config = dict(
    d_model=192,
    n_head=3,
    head_dim=64,
    rope_base=10000.0,
    bias='all',
    optimizer='adamw',
    lr_head=0.00366,
    grad_clip=1.0,
    decay_fraction=0.874,
    decay_shape='sqrt',
)
MLP neurons of a small language model. Each row is named by its layer, matrix (down: output weights) and neuron, and shows model dimensions 16-143. Each number is 128 + 24 x the weight over its row's rms, rounded and kept within 0 to 255. Numbers have three digits each.
After each neuron's rows, "raises" lists the tokens whose logits its output raises most directly, leaving later layers aside.

L11.down308:112157146159126132160094179096103153125148175124187134146093120144039105114153122140158149155145124130138087137131120106136159110125098133148111114132165149113124114096118143139125127158163148115102170118111147141119130178165127131141108142112127123114095128122108163105152091188110137111122096083136112146134127098149108117151116102071104161138156101146108155101150145165122134096127
raises: "s", "g", "es", "d", "ed"

L5.down112:160106108149117112126124126158120111104171162095132118083144096119155138116127135099175090105124162155127126121114182151078137143088147134136137144131138130136147146101132181142135154089104126139118150149104095170136103096104111110132151098110111179124171146088155103134099087117131157123151131134148112132124179116138105164089131113088138181108110134120143150106153112126138150127091
raises: ".", ",", ":", "\n", "/"

L3.down379:132107101123126137137086128176134100131138117176152110098098114160165118103122099153128118134129162127134172126133110164111186137168112130104156100127138151131118141077126117148144099169083097132109105159141096118122122107108123102090132167113122145144139170148136117118163126101151121153067155098145144099135157141067147117153155052142099125102094134143129146148127136115152177134152
raises: "day", "ency", "name", "minute", "rt"

L8.down149:094151106120074122115156176118104104099144174121101135163200132099082100137154132130118115107125155130095109133111133147149143114151158144091135143158139126141127074131123101126135183160131172145117114139141108159169113119174112118156105128147097135157162092097103139143135114126149127133144107157155102143113157143121134145157155084112106121178094108131095119118138121111112105146111
raises: "-", ".", " of", "ed", ","

L8.down347:109095104097113137126123189170123142154122111089104171134143101145063172161155145136107121113124145119130159155078135151152127117088114103112120131153162096091093119149143133155108139155149174149107136138123139164126176073147144124139088105134092146130149137119114122114162130111132137136175151132134117159096138116152122104149135094118121139108115171116132095104183132125138116088141
raises: "-", "ly", "–", "'", "1"

L12.down145:157114133153110155113090138103105115115114167156145158123106127123108149102120113148202083172120128157149124130125106178126154180133115126137154118107129143156128152136133112106172120105140152121061099109106155121120129145135128126155191121149095128070149120139187144115117144097133144085080154123101109131132114135161142127112095174090121133147126101124090118132177114136149103155145
raises: "ism", "ist", "ists", "s", "um"

L5.down65:097115157081142131146148110134106104109136161130135136101181075129137137119133167105158145152128116116102126105115179112158173114118112139094144129156121117119125127162134157145124144090100087171112115134108130123122131147136142142129164114119108136156184145142116119170107186130091110097155126126168184102100117091078113145142131098113127082111148101134094091177125116124108159170091
raises: "led", "ended", "ified", "gin", "board"

L11.down296:114139102156174156185130159155073126111140171125159166111128140166086196132133093165151113139146104147072087160111137137119148161074153128128155138098161135122116124143083104107150114159103145121097143161135182132092106077120153117125103117156097163151122145136116130138150117092125133145115135103148067109126124134158114121128100107093148118155138101176107128139161101155127129141132
raises: "ing", "-", "i", " ", "y"

L8.down125:128170125119158163144135155092149162135119115140116170144122099138110139099129143117136105116086118147123115117119150142112115167155161122137104131147130128124175111134125116143113097087185110123109143160104146147148141119129137085120131110120150119086175140126156162109129143140126141096134121106132126129139118088180135136127101188120120127091100097115119123146107252160171085109126
raises: "tur", "tive", "tiv", "ture", "ting"

L5.down52:103138132086109159188133138117124119142147153116125152120152126123123152125157133153142122111120154122127096126134155117128134132143144140079109173136158167140142140165121121154142152113071107150098114116128161101123172155154133071154135088085097110150124124109104155100139166103118154140141115129149087095117086096150060151107166131097101134124140153186114141149077136133130141146116
raises: "ed", "est", "ig", "ets", "ev"

L3.down239:090141088114123148123118122145095126108124157108086126145147108094151112143134116139168141091144161155094155106143128160105122115135132133141130177107158119110097121134098131174058099170110119129158133144140122138151144118128134149115149091134089118117157094126117142145119153129155137105174111175154140118143114092119109160094179110124129145144118132126138113085095083108122144147122
raises: "rated", "ly", "Edit", "ment", "book"

L12.down43:081157137177138164160156126160187130097155123179115086122128126137153099103092121128125138125137144121086123148144154121120128106106137138167079117109108095120124138114170116169154170117121110115115163119083146154138095116127161098094133121114138123125132083142144127154127091150129057146134084146154129210124110130132110103121101103166154129123160095132123131160130164102116131103131
raises: "es", "e", "-", "ers", "ing"

L6.down368:101112150122102142159120111176122117085141129119164158131151095092140108090103129147129107099090139071087149162127141162072134133110126110129144162127081119148115158106140108137161118101067163156151117120149160122145141128136103100165123148138131170094097131080145120196155166129143140091146122149172146153143101112117150134096175112101142130150159130127132123163154113180126121149092
raises: "er", "et", "aging", "est", "el"

L3.down337:154157131120117146143148147152159134148130143119147161150153139144140174126126111144110146165135119150115095126091132128124165155155122079115155105138106141120118130086156085105147114141079134114104138144110136083157119142083171145101130156118142122146173133099122137149151091077076101097102125144100169129093122097151128130124175120137112150128156117138136085176084110112125144175102
raises: "side", "al", "ous", "en", "e"

L5.down122:174108140198184137121120154167127133129152094117127146103153111128150147118136152125127153104113115132173107137119122120167113171137100107074132109127134092121147114123099133133151124112119131133163140142160102112140118145117107155096161104111084112138152100126138146154155058126127121139116102110142133098137083121175104110118133111158148127148079130111142110144175129101136087110141
raises: "ture", "ial", "ification", "tion", "tain"

L8.down113:114120122147069148130171165150086140115102093138130118102120117139113137123117107151143132142132129126169084116152136125101086147065136141141138118128129122081134131148154120093119156137105139130148112159131140100130139159188148155099122126136106148131150156088135107162146106092107108147065148121125138140094135141160177112110141136113143116102165113142133203148146156150150131042128
raises: "-", "s", "e", "t", "ion"

L11.down0:081119157108115138117156117122127128113153128097114127126133145137102153140099149094105157124132135120155114160116176104112134114127170137151145145105095118079093091131097093141172152123141124125109183118135113128180091158175128129131137094137124095144172178107160115145129158134155093136159122110115130153122099083119146142116131093154111122137089126174123150113099138147093100107140
raises: "6", "7", "5", "8", "9"

L6.down259:158115120131131101140098110148125134159138158128110142137150132115123135133099118154122115120108151125091116152131160177093096105138082154123137142124101110123111049149118144070135134131125135109103088124183165154133133131158144122150142082162158146120123173116112186130118134115186112148081147112099157103100084118133118136160091155154106149142163117130108087125189117195139122138124
raises: "ature", "ing", "ative", "our", "ence"

L12.down117:124103134095081130079118073112131085103109145171114138130137139157219127110106129134097117159133118130163119131133130185094110122131128150158139153105085128159130148111133127148117111104134108103155150131109152115153089122130135114144184180126114154130112105135159116125119127141141107119127110139127131103150123119120109170146144177160109110071133139128115156115139125126090145079144
raises: "ade", "ario", "ad", "tive", "ary"

L5.down356:113097142145145130095100120122138134153151149108143122097124115068151129105129126126154128121110127126173103133159112139107130121165132123126145108095140142123133106099123148128127142136140114121149120174119153121127134111120163143151179101131101134150136161146122132179111070120136146158134067107108187120165120132127121132104144128105110106138109095120118136112187147080125145132125
raises: "ant", "ld", "ance", "s", "ants"

L2.down367:141131127101126121117072118135089137111151149148110147162143150110125100185118134140152111182066144208143164095139101109138118145149137127145093106149103142135099132165172128134143101128140131136117157143151103154148153125147131092109108117120108119119171132107132110122128131100173106178133118148130125118118114117081101126137135164149105107140125124089078122145142160113095158099122
raises: "ary", "ance", "va", "t", "or"

L6.down351:110118135123130131147178093128089102101165147121138143109142064136163126112107131145129164115093087140133109141141104120145132161098116141099137159108099121113103136173137136126148101119082129102153155156134149160100120159149147112183139117118140173162176139119112147161165162142127164158152111145101119129074130116123122143137146121139104108151125147131176108139153170076107129104083
raises: "ective", "ct", "ified", "ification", "ended"

L6.down140:069105089161138132125131135119084135148172134111134096126091117084079147161129111135128133130153143139155158084110146104113148129134151144117144097120194150135157129101143103144088163157118150124156117148085104122101126139112146137121103122135155118124145164086122117127114098150149089157149149147145108103154157095139140121116105111085171157087145121150143135130089137138098093108120
raises: ",", " ", " and", ".", ":"

L6.down97:090084124148102117161157114138172083124120096100159119114141121106164137136167140160121119160149109128166129158162173118112125098107105135151117121110113142138133152156131135171165096105156163104104147125124153167131129100176134086121139139138116158111140122128077121132165108131117142131137121098104101125133108144095139132150096118109137106099104065122088112140156133125127108154106
raises: " ", "\n", "-", "'", "/"

L8.down221:103152097149139104164129152138154104126137171144093150139155170117139055109152149131115130120124138158152061099125142112163151122173142138091118103104109121121117136127149171136138151100166130113108144141136125137161106145113170119143147136107120114107149122143124154083077111135120116127138114122169161135148102140127145169130171076143101101106120101096112140110136106127114095143154
raises: "s", "es", "way", " to", "ed"

L12.down84:130098162115150088156136223113148140167113129125110119138110110163134112150135096143123110160086145137098124115130109114178116135142125141170127127165153133143139153146137113143178069145136129111143092149121134129152146144103146138102103153148148162137149133109156146090064138113127149128092126105134159115085111130096133120130106152097148133085136157151148119125112097159121118089072
raises: ",", " and", " in", " at", " on"

L6.down2:087119115154134151106091154142175085090149121134120162141108136095183074127123107114131091075169082149156120134119164109117138056133125112140126156158145124140129115155160098141162126132120113149135143081137162113150115094128118141099162111138170130138115099149152114159124120118111162094145121179111133148112139124134162119135141099113117128142127117116141137105138197148109139124085
raises: "”", "ically", "press", "ologie", "tile"

L6.down200:140152095164116104111110101160169118111144135100133119150146129102123113090112129145078097133144134087156101126129152115091160143122123124131130178127132103091099112137143132083097165143112148110122149144130141162127086136126155087139126127140131142140132111134110076160143126113113118126116170114117167151147113116073199149155141112133132142130104088138141153141132153166136130112104
raises: "-", "st", "t", " and", "d"

L11.down47:137097092155103146142080115157137134133152156147127155084135111122139136123175139128239105133131123106078108129171131123097123138152133151083147115115108104138128141121125140110135114102080096136131104128157127135153131145146102116141159117153117185124107118137147141130109170108110094111122105117159091142106131155122124122129152139110110119123125123149136143117121144098134156174135
raises: "ist", "e", "ed", "ee", "i"

L11.down37:122158133166126141145116140171142159136104129091106134136149126123107137149170118076104144152108142184137145118109149122158145153102158128147154075182163118108127077116099102127127143127122151110140100097097137098156123148171152161064150147121104137087117167107148128136074122117128112163138129124137116122173118130154163090121132119110167069096108135119103132125139156115125107107158
raises: " such", " that", " which", " of", "wich"

L6.down168:149122100156132131136170103146128140170165109123141130122096131122171106089087139118119186129138150081137143124113156110129118093090133083095157129143098131121139143107136135062142108127082114103129086119151133162137093148113137120171093102136133163136112191100138167148134183131129104097127081174084111109167148134137071145098128152109091182160131143144137151131138114164122135144108
raises: "ations", "ective", "ation", "ative", "ect"

L5.down114:099146115123136117133131115144161159124160109137139117160107138086124095106148160141133111187142124121103108160146156104122147168145098093169108143099096191119114165098158126128178124144133128127123138151105150113154116176133162161146115115128119120146156127123087096115183144106091100121172149127133138133128112147121084115127131120108074098192126097105093142111134173096121116120120
raises: "g", "l", "-", "s", "p"

L5.down363:135158142097109122139098129134156116140109130086142147144120113106076134148125125162113147133134139139140126116158156126120114129157143164116129097119147080157124127116132109143105105124131167103135124091153148087098134109131172088122086125178140108103140164124125124139139113127187153125083139132097101141098154134127163128105109099155106125122127154103124145109100142160110169127100
raises: "able", "ted", "less", "tic", "tion"

L10.down109:118135114173136116136165105096108116140125172115124149162101120120103127089108141153176138137135141126121085158130114142139075129185105128111123132157120156140115157179127160108106156100087146117103168120130119140140130099148098094108122141111126143116151125113140097136154121117134125181114159130094109110140126144103141109134086125136098129091095150128172154162074112164086125116146
raises: "ies", "y", "ue", "u", "ious"

L8.down352:132128138106133160128119172111107147143186124129112144127129116167105122124108102150126123105105154146144078130119145139145132167138134100162142148112159128126166091087115104098139134130132157133103127155156136131130115133135147140081099132121152099195136129127136142092137135096123136110125124098153144122174132099133125086125131125152186135131096135129131141096104097122129099138103
raises: "s", "al", "ing", " of", " "

L11.down346:124094106107165099125147119115110136117196155100191109145157087097092128115149131118087129118150127119131108138088142124157098124133097100167129157166171150163136124108146175141111159144107112122133115105114139117134158107137164133138115160113148133132128101135118123121150083159116097153163137108083144108104110100125124119127138105121138140162130094141137135159145120138074127099125
raises: " of", " ", "-", "–", "g"

L5.down22:142116124164132115098106151096117153151119131121143140117124101117092072146121113168100138158138141133117129146147138113140175100193137117145094107093152145140141073130152060109127159134148163163137083145078108151135096094145150135086129105140127097127106170112094192149140111136131109128122142117117124107147100098131128139135145113099127123143098152110124116134156122158077152121141
raises: "ment", "ments", "e", "eth", "ri"

L8.down383:096127125085116174140167158175102112169139098139167113133124102148103143105146119124140132125117104133154153095105156138144119161131162112144122142149115139112106150088127167149116094173152172145116100101152153125143142081120153145114099121075161118163112112106141129158138145127131102077149092100124167126128137108154128127137111145124118109138129089108091180173117165091137161122115
raises: "le", "ivity", " average", "ting", "l"

L10.down228:075139137145151126133180147101147130101116143142060152088121124106129117088064143116135094131148123146098120158124097165118149148179126122148133131107142163148115152094133147118148095131143122105111119151138124139119125174172152098079133127171134144112137113133095167158151163175151118139133114161119124099069099093152118157127159146102071135171153111159154157134146155145126116149120
raises: "ency", "hold", "master", "ional", "town"

L10.down117:076108125114122128120149132137155090123123131123121138127186130150184130091133135124129102112091152123121117092127109138133096109079174132197149139132115165144155107130121156120143127107156133137090120140161136115137154139116092120129129125119193133144135067115126120112117091112151144155134152108165164117106127083164129133133108143117146125109111144116186150089148124143132107128152
raises: "s", "ing", "ric", " ==", "source"

L5.down105:153098130163122107101154157128152117157125151103122134123110178146077156132113130175122086137153173150110078148129091157128116133177111072118135112109108131107139119128141114144153156154110121105111131129132114130146138102153143118148146118100091159128110144105109117171122158134099102098151131106151139159139086188181140137091116127122150106158145115151089123098153116138106122144116
raises: "\n", "-", " |", "|", " "

L2.down136:123167101153106110114107128143147136154136138141121125097144108158134129139144113125130163149151093087131119093100178117151134181159140125121110102131105091107111122183136095122082105145146094137139120140163117140193107098168145169111113117118103131128134140140140141087126122101117101154132149113152140097156189136105116110184148104146103135122129116116139122122180093128124125157138
raises: "ves", "verse", "val", "int", "vers"

L3.down320:112142174113114142131120121090125101143119164139128150153119157086073166138152143153127119144097095089168132103106112151140113156095156156116100146060113153181109118114120133175073158149135105128153138137170132110148116111180136126110105160125081134098126093109148112140104118120137120126127164129121110127105149135096154110154097075143149120114067133113100126136119110178139091114166
raises: "3", "5", "4", "0", "6"

L6.down59:100150138117131179095185147144156139135114113153097106104147120126112111122153087145157145159116097165167116146116106116179141131125180136107120130120128140113130123091122142128156100181194119114127119121083123091138105120153138128099109161117082148138093100181129115116090068146156112120089134117129145117144123160152143165140097170142141147103150159097100164118120143141112096094150
raises: "s", "es", "\n", ";", " are"

L6.down152:156144150120095079155134150169163155167129150091166159114108129144118099145124094145096166159115115126099136129151141124090127149119166160108119155145106164129093152110102129122148109100116106163132098113136117139138139087103151104135125094141124099138117130129094162101140150133136144121132093097113146124138178165097087142118086125107128105146135141139135161137087142123111120104108
raises: "ations", "ation", "ating", "ub", "over"

L2.down80:142106131133162153126102177174128107162115162102109155120130123198119127131127110153137134142144141156172127137173141120144111101165111142121097153124135132156129109113078142136165103111148105145102112125080168118124159124094130103153127128111108135119093123160108098092098139143149114109123112129155171090154193140113107132056136183125156126138120139074135117108113131125099105123126
raises: " and", ",", "s", "ography", "),"

L5.down183:140144151120148106162130128161131090146141074149105130133121081166149149181123161187114109128113143109162123105125145078106151170154154136098115118093129085113130110139151142173102130148117101136127109147133140167157108148175140111102148095117083097122154145098137134125103117169085123131145144107122123112128152135146115130083114124092126089154098143114151188091095135147127094128123
raises: "ments", "ture", "ment", "tain", "ties"

L3.down36:154105117144155119182113096180097117144177161096174146096083104108146120081099120172072164167137156136141154129121154149117128141138116150151078149123176130096110118134119110110101158116122107124125102134168147102099105147129111148079118118133121162145157165119140147131134100138166106085128148127100120135120140123107127136111163119124144108123098157148151129065150128123137114150154
raises: "sey", "an", "ins", "in", "ult"

L2.down325:135150100142139076155142130164175113134120103125107143120123113129165102110134141156111124133152066124181159139119152136121147103146129136104120131122150098124042156129151125159078109120159159134146083149191150112118114116141066090133122167135166164149108129135104132122164111131132150138097123134139101128164134102113152141148131111144133141095110096125167119105158149119113129071129
raises: "rg", "rt", "rd", "nce", "r"

L11.down116:131139125135081129148135126131115056138189169127141106127130137107123129153114158074128118075122129113128119135125134107099149103112112127107149157118166141104098109132139133153118151124123120107135120111113162140188138084147180138157139131159127147149091113150154145126154134143125116141160154144133145162096174128149146112132112086122147130122136140121118117139126112101142086128119
raises: ".", "ct", "ective", ".\"", "ts"

L8.down288:135127123112126150146135150121137132167129141130069147115117114160120113101074138146146127154130130134132120152139109144123145150140127077145118108150172104158132115136118119133191125155141144147127151173152141091108155112140130122119133119154144111115113149180135154122168118141185127119101089127101154130136093110107113142104133159118137121124161132136093141133103147145087126089115
raises: "ated", "ability", "ments", "ment", "ations"

L8.down160:144112114170144146137127170155118105128166156109146166126116156124141134139145100132130141132096134140088097113143159113116131128106137104114137133087098093111145128176115147106150140119138171102084176138177097138137085119133134111120130139127109160100106136080099147139077064106130096119112064116115080135112120136145133165145154139166117128159125101140107165118119137120110093075152
raises: "ed", "ing", "a", "es", "i"

L12.down108:138114123123143128138116105132134140175125140146120155158143117169184120130109080166082116126116114152139125124147106114144129131173120114114089141137114111145107131090127156107098093146131100140141157133125126145079158091133142131129158097163130108154150098172092116121127104139132107143094151092129137086112134104126110164129123110123103133144164098151136127127134136140114120127125
raises: "less", "nce", "ations", "ance", "ly"

L8.down273:146108117164144141117142119162139101122120134105096174134108115109128176104151163119151114086094150179115136066108118181111120143113136165097119102110140085099145132158112155126077120119119138142105116107151114118154110160116136108088101104131102124139101129123185118146159128128107139157116147109149159128126118115159117138101146116098157105141119097112136117125140183142146128122158
raises: "line", ".", "rum", "red", "ro"

L6.down179:100123116157145146091115135133103128107118154140120132139124128116101111133128150196147099144076138160134142126107126137211131137118091184107117129149160107131071147142133102138099122143104131114107135153131161138133151095061123099137122130119091117116137102108134082111104105102126093149105138121125179111137079176078109139164100129127143119107139129156167114163113114137100151154143
raises: "ate", "a", " for", "as", "ata"

L3.down300:110122115156139130155132089140114096164071134170141124141104110140229118133112113129115108124124092158134099116132162116159091143179147135133149129168088110126162129147123119110129215140126059132165103106112086110133136112159131081139133134148174095107142123114127083116114142109143129122109139159126144139121144078148094131099122097107097120086142122125142118144138120121144142123086
raises: " Succeed", "ware", "ency", " cm", " Category"

L10.down291:036135140142142128110109148120143165129152172125112154153146140109146136081119129191169108142152160117128097118107132108140143141149132138115132113127115112108130126111153104116122099118135109104120122127138110140126122139157134141098144105094125130118139110139145140130180111152075178108121135103138102170151089093151118161129124133132084133103143093163139114111144177183135162150127
raises: "ous", "s", "ship", "es", "don"

L12.down209:137135142151063158107120106162155125137127112132109161139129147139189108108118139150124121149116130119106116153143140161147136141084178109112155131163139152117113115140148121107146153122149148101109105175121098096102091141131139127076127128126149103128119110095106099126123094150070143145089080129170157146142095142163111155124169094123148086094146123115181152137142136149081115087111
raises: "s", "e", "es", " of", "ion"